config.toml
d_model = 160
n_kv_head = 1
head_dim = 64
norm_eps = 1e-05
rope_base = 15000.0
tie_embeddings = false
init_std_qkv = 0.033
init_std_up = 0.033
init_std_down = 0.0
beta1 = 0.9
weight_decay = 0.046
warmup_steps = 488
steps = 10096
MLP neurons of a small language model. Each row is named by its layer, matrix (gate and up: input weights; down: output weights) and neuron, and shows model dimensions 0-159. Each number is 500 + 40 x the weight over its row's rms, rounded and kept within 0 to 999. Numbers have three digits each. A neuron's up and down rows have the sign that makes its largest values positive.
After each neuron's rows, "fires on" lists the tokens most often at its 100 highest values on Wikipedia text that the model never trained on; "raises" lists the tokens whose logits its output raises most directly, leaving later layers aside. A number after a token or word is its count.

L3.gate177:477473408410442535519476486495514541503523469516532496490480463540515498574501490544474511551465481411461484461544550488515502489538484547537494494495602415490480514478511536518541525477526544544571556487470514412556560450471473555508466479444496504505492562465442517487456451507550493441487512504503568379458550557533475443464569480502456545505500543547457465495521478515519478473519446541497510536504462445549528515545464453495481485488576440550455489553515484514520462523506616
L3.up177:559466506503514436504508489508508463514480495559508520455506420514511491567499534501544611554504481416455460509477451467444500528545511507533478520512519460454505549493482468473493505543475486546437493502459485439597563565526546539527491472452455453531503477519479521448505418452474457435537464550457541520539525559507443476483482492535406505465562591589555493550485465486545476485511499502535497546575479470532559527580473507459541476506547512585506489525430450490465478489512563
L3.down177:524469562566528428408563563483475463522479560523499479517537510480519498458471503454519451490490483558466486548417469492453510522482486483473477521505444581531520510533531477448456486520502461488448474480502483555488435559536540487500459534553530461513535456542480453439556524454508484509535486527471458629522487468469505530527424534511504439477538573465567491555462461498448556544512587454540505451506501549470466466481484619548554521477495548455512497484444512456536523475505431
fires on: "\"" 16, " Jr" 10, "tha" 9, " Street" 7, " appearances" 7, " Conference" 6
raises: "1", "2", "\"", "5", "3"

L5.gate329:506497436476462467463473504495532522531515426507493565505510522539512458486469525483446501462518583505539533526489476461520547442455455518569463533512463535610463505493507511423553587474445465557503527585441425524466515547460552460567531491478506494497455486452514487432527521487517528519467519492558475516479411508519524509553469482492515525536520553387500505414456560543479587482544518568514440483507470498515505513489501537529527551488540473495537533549496562523576555531469422
L5.up329:537486457543460501435466509450456454518463452546490522516510523541484480538485475478485534452512597483452499549450446462521555465447500510516491537518536540536508485507571479428582583462464446495470500570486482543545494535484579481588524469490445486470423479474453489432583542447508533536512546510475454474509489479438518531488441463494475454527523502438507509439424496488473532474541513525430401498527492473529514504451508559452540518501596519505540500520475556530558558510519426
L5.down329:525467512542554577472480496488470459516443525535540500507547490532513528587482478504487569491500561490401484487453451485465436493475484475424508527457498462425523488536534442501513497516492503464452392503482498466546481524519529479509544509473411428463443400541488552492570455509478489523503455460459474488493610513483469539441451509566459457498488507528535506502498477430532474522537557419451465455564506445558496509526525545474535467510549581543498528505474487575494505530522563
fires on: " New" 50, " June" 10, " September" 9, "Hydro" 9, "New" 5, " micro" 5
raises: "s", " ", "-", ",", " ("

L9.gate190:485512496471485540511535514412512497497503566466538435504496511471420516468437526507518460505492494515496497465546545510551510449433505464571419466516460475521509441459512617535482481525480542553454501426547463527464481479448518499477517501538502469525494475508509509549411578501494454501459462403506544531429410532540609469468568514393517544574468522478533460522443525468480505468498473487540488462519478516449500506446484493551499509553499506451483590468563510518493501506524437
L9.up190:493479497496489531471571476436497453484455571471518468470510460451436516523447540470542482547497481533482533426526475501517524475487510486554472526518519459476561499553462579548439462577500450517445504461549440500438476458475516399465459489527475488488538434541574511547488545459379473482499487400467488458432493551483555497461488540417488517510531598487565511515542459452481460500471516416495480490544523493514473461481506516527525478513506558438495593489543489502508526467505450
L9.down190:478491545466517490429502499478486506454519520478533548461544517452503464537522539472507542537542512502468501465510436536528502574573494526489529564472525442533519449533474442520555502511477465543490475495561502503511532508549463504539512489532581469494537512567542467478531456448501472484517543492405384530557510505517358508540430495527477529470472546506492533599547416508456496510420513514479451506538603473526465489519477544451551458474526539453426454483432466489466492475463512
fires on: " and" 29, "t" 19, "d" 16, " &" 5, "n" 4
raises: " of", ",", " the", " and", " from"

L6.gate121:582483478520468491527465466484488603520490452551550421567502471551489493515455514461531475521448534479497542486503567497495502499479475513453455475506497540472513501570506558486522532511451521552483600538498458425532537484451503451506535445480503479515487554546506494535460367528608479468501559518473544587415503466518547478507511521553489562537507482462484415504460548546518492559438515464537519503460496566494559551457487501479444499447438477531520510523529473431525486485556525
L6.up121:527455484557473527519519464499464523505494501429526457499580524509478454481446517544564553554497507472530486468447546547521471405475535517504467465493526584457542504482502561502538483551508454542464565484459486530497538434527561504560501528462470484584522516478461552484554443485528557537534457513502588492457489497556518466495566532476482577494536533481573469480487555467467470498489439562531535557496525501584471449591421500531506531499438454558441489556462538504533501529545558
L6.down121:528475484533477500421630531547478489519510405491531543459510520430464555527517477524536545472498447548507466533433441472522481535446492454490478552482459484556423543428527470555477514463495488461510465488522439520517466525464471489490509479570511535490482485501488451495519604497443547493548474507464469518498507441447499532565510486506501470518495462529565578543549419525480497480583487511533524399487502491487524478521495530466510529463510648463513527456504514439528485511480432
fires on: ":" 38, "/" 29, " " 19, " van" 4
raises: "0", "3", "1", "6", "2"

L8.gate370:465468477489493500528507414505482465495606512577471448519527452505571529445424504466491543496480494517507478557514453581482554572545534560447475493481601502473491528495578521486535491523475489522494528489542494470567553448506531553501451504459463508541572551518534425491494494436554560542526471575511492446509565565461479451510536487553481493473515606504501468535575511548542413532448482499506538526505485516467450470530552538484517482474550495496508428543469481442532504533526509
L8.up370:458497490471526510551472476482448527488498451574487477519557472502485445498541505502428501485505487442574524523492508580502492476525447550426481502541501555523459445467550451513551484543430456493522474490505482520518566493505490604525551486524505520593456549481501506488485496448529550499540533447476526459532503506549492436521529547495471487484517548505540563465526473596526511539463457544481496514484462558476491453475471542437557382424473440489485563526437512497547459627459531
L8.down370:471433537512519479469601523538450440550492533417531532482482510374513492525518549478532476496489552496459489525465514469448493559496499444514512522479530467496526578549439493468433518479548556486433517558480483563500434534492519471517483513503471501478519415510500468510488478486470495488455494528466469498477470548511523506472493465491541575506512520461520466621454540515519474469514528494484515458533489469543496538436527469531499547524472664510549506504547504507397562442535435
fires on: ":" 23, "===" 17, " |" 11, " =" 10, "==" 7, " ===" 7
raises: "2", "0", "-", "3", "."

L6.gate408:453513466454491557529533511435529482503571506474552440483444520500471438384509507461465444512546497560532486575465501499549555450510456470469425445460560516543568556456503494539493479485458538514536516524572515494488485439501528472553507512504535507509499479482435481537470476528548437578505513533522495426510492519545565544473531479494513441535514554435430497496435477566532457510523534557442495497509476587458519505465465543478462524402513461491499517502618542489475538483494526
L6.up408:503522512492477525467571511508465460489500459504524491525450464512480503451529516415483558457559506534529527646493443508500574480498429481474463532454553529536532580531496417521483422501472478489489543442569531515480503486542492483550479487498446512524466450508478514495515428478501455547528442566490463425558516530515560503463499467503470436569498556461536535467480461540537486567517505515451513520522518564471498480416434568463483524413573526465523501470546534528466551496490563
L6.down408:484455446526517470427457487508455496495509549516533519520510488537521489565489571510534562422509517582510556563494492481470423566495495466511550616518548549487431528588501534502480428507507489489505482425518462511508520500515468446516456484439423487508460510537453512448506492476424469578548457562465503509553536562388493445502464462485485458550531589561556514542539417493493463509519540531507501538494531510498477510492474532500555513485494534517544486491417507514496467486475568
fires on: " All" 19, " from" 12, " and" 12, " |" 10, " over" 8, "colon" 7
raises: "s", " ", ",", " (", " |"

L7.gate136:447574474460532493520473454433479483509567485522498511497505457483566502533503484486500551514482458448524486488509426592494553532600456548485489528516535475485493523419559532545537528538474428536474481570539469451561634477488520556461468480432531511516564553511481531505509421520455454494551467538502497478539514499531474469476505499519452524480470566568507471475463490438519450504445472551453466544448453436507514454518539507437486490466514437511474455539416431475480505538511542
L7.up136:477544504513537525580450458458453514497541470582510480499550423526552452497496473518511575543490522478538508541538502646480555468528483580512469541557572471529502457458511535527518551527458456512487521539563514435496540480571519581510526485433545513547514570514505578512527471466514537513516518472513505467506506499578547487468548575489506526455551576539506518473421519511562494529521450561498521526500463486486537498499481461481538443514465401479424510461481498530512452533520526
L7.down136:503429532540476486433596502516486447561439551420501519491485565393421523581484521459531464511484515515441484493499508390475459519423520458527542463481485491532534504534463521455494439458528535469507493489426469524479445533501486334533435508539488471446472429502488415457493517516483493489466527543437499524502486502476548506523521450481539502561502479474491486562484508474455518477495511459538484464502503525530461556482522507555504510508504598521569514493537520523479513476510455
fires on: "ing" 16, "ical" 16, "cle" 12, "ire" 9
raises: "1", "4", "5", "3", "2"

L7.gate183:494502510511441526476480486444545530529541502540557496444513605499470514440442524458439414418532506442428485509560555536497526494448496457540500478442547496600464497532472504468497473488481514530518538433466475471505533405457464473479511479479492481549467470478454537549464525486543475506509486557470521521395512450506494398472457496472616513505506529478483453506508574438475503539464525509455429510518493503498492476522465379531484537534467541527502523483498512443487467456554471
L7.up183:487550520537453519507496467445494489456492561548539508399546549518508502516489491425469470411545484413407447561482506517467523537447546432509527529420556496504482509513522497455505557510495529498469488442464453446543497428491499450487466446467458499555442488475433506537513513470496435472589474564449472504508544463496474405497491484519500503470541543512472489529476500491532512577471522480473417524545487511556503454556455445449551442525524507508509522491432587451447486467534521
L7.down183:563483522555544567510547527463531576510492612536472546498475457595520453507493484569515554484534475527454518546491489478423556466524532515484537494471503512445585492523539459450466578544515468451472420498545476459526500415454568446482503458479475501509493463477496479524481517492473398491533523481457458537566544555513470503511473523609499465449532468485523532544503488471550531551482461484503488422526495488492532510581531465501516496468529514484520487477419528490440500473547592
fires on: "_{" 22, " drug" 12, " charge" 11, " file" 8, "+" 6, "gen" 5
raises: "-", " ", " |", "s", " ("

L7.gate262:428498487517499476486479451509491540474466525510456487469491427530512558540437439505483550545422536565479572512541505495500520520453489555459518491441502508499500451542527552517549405509484471536491540486538449458550572469419465431432484464455460567497480616482458464446447537473535530615479488516495516491444517497529539497506493507568519549474496527489527467519559519564523442549518492534478485545451546542424455531467536496478505456504490475506467534552466486478611491535496461
L7.up262:541477533484468484466495466451396517507449500477563496480483451550499528556560487463550532512472511456538507550468544500466508538464468609468510506504512485540468478435505485508488536539466463522482591459510451578476522464475503503472522472485454551571492563526425530470447539451521509582553524550488520461511585441522496521529502529503477541466560527518504550434522501581482518531466521509536497522414424576494426483460499491481538412495492562518467518494535499481596523568547489
L7.down262:505494517510445466544579543528502522470472550466525523511479550411488478468583506500516481467565480474461463474440462534499507489521503365490471572541505496475543519465428478501469536448541530513492485535491471556465439516533536490528509470513554463487447461553511564539492500577441458450541518540469446574556521509486497478515472465453509460508441478510486499576450498446521532441542427431495472438539494445536490526494558512469529584606526566505515482485521520483424540491480542
fires on: "im" 19, "C" 14, " v" 12, " Pres" 10, "conf" 8
raises: "\n", ".", ",", "0", "st"

L8.gate101:521535523456481486527485438554487470459518463486480446441506513555498480454447530469521451522474517523531510519517532556444496468468468491505554441533469557593524530486538536490441460519522530474496561516587523545487475501524457483496526509529477486509493513473410505529513480470531615541362525486563568451405482481492562549512559495526485522511518554452477503454473557540475472523512473444516517520472520526492453474391484489493553396441519508508438531532497564485549511453513451
L8.up101:500458519432492416515519459566498498512457457540471501505544480543498458450461499520592466500493465497447481454469523515481437441427511476486559471534534541540510502463522543495488450470510535437515547456557517531478451478514409533509509448483448467550493515470418501423503524435476538508463563491447519459445462512568538516540523473584512553554562524400435540500448545569511451499507538445486488570450539513515499493413500515524479442499453540545472539546517486475511510569514485
L8.down101:531499484574495500533543550418527458533518457450533565559498527435525464499495451503579481566484529470486466529411519537502480531552488511483530525464456530551508514455524406516550479500508545541556459524444462435512483502439522515464504566520473566500528471489526516484475424445513427464572479558496437533540534557464407429518491505493549469510456466551503512536477425502488495522484524495394428432519509486474534534561510546474486557495527515483514414457514446475475492478469495
fires on: "P" 31, "R" 18, "N" 9, "V" 5, "C" 5, "T" 5
raises: ",", " and", " of", "s", " from"

L4.gate25:470475421499477524465564456551517480578544512426421508551538478502449478496383506565521550469496565432466512513514526519535545432479523468497563448437546529596487464551490484408474540496522476492524580484501583537450484481509472476476484438504525512452402508452492484505472502519491563487476487502501521533473436489495520464515555484499482519516465417432521518476507493540454468555473525483510506417456481550508497553466449494539451471523476469542495524531488523469505409472558539
L4.up25:515544460450463465519542455496490486543535487526508544553485506400551548492464433466542536466526522452532550544482484526413491521488471434508602536466520512488446444580412475473453535508448476536434552486455536513518516517576469463482557465491535452550447505513492527447452478451486563462492491550458597511503436471542524469507463469477526508463488457464488524451547507538444423536474563516529489434467488475534474517482469501498523512451421516503479470429529538477501519572564527
L4.down25:528528508470455468567525479501463530551492594547498509526483553554510563537445493504461505531462496523540564446533446501459484568495467443438570569495528514492466456539476500485467471511460485502442478458498449459501452543573486407484528488511470428510535516470520525510474522466527497514511477522494526510573439527505456438454453507523465501445559480548483514501513522529495503476474509527499534443513505399495534366524575509429584524528462608500486483499494527528424560516451531
fires on: " $" 22, " September" 16, " July" 14, " November" 10, " June" 9, " January" 7
raises: ",", "s", "\n", ";", " and"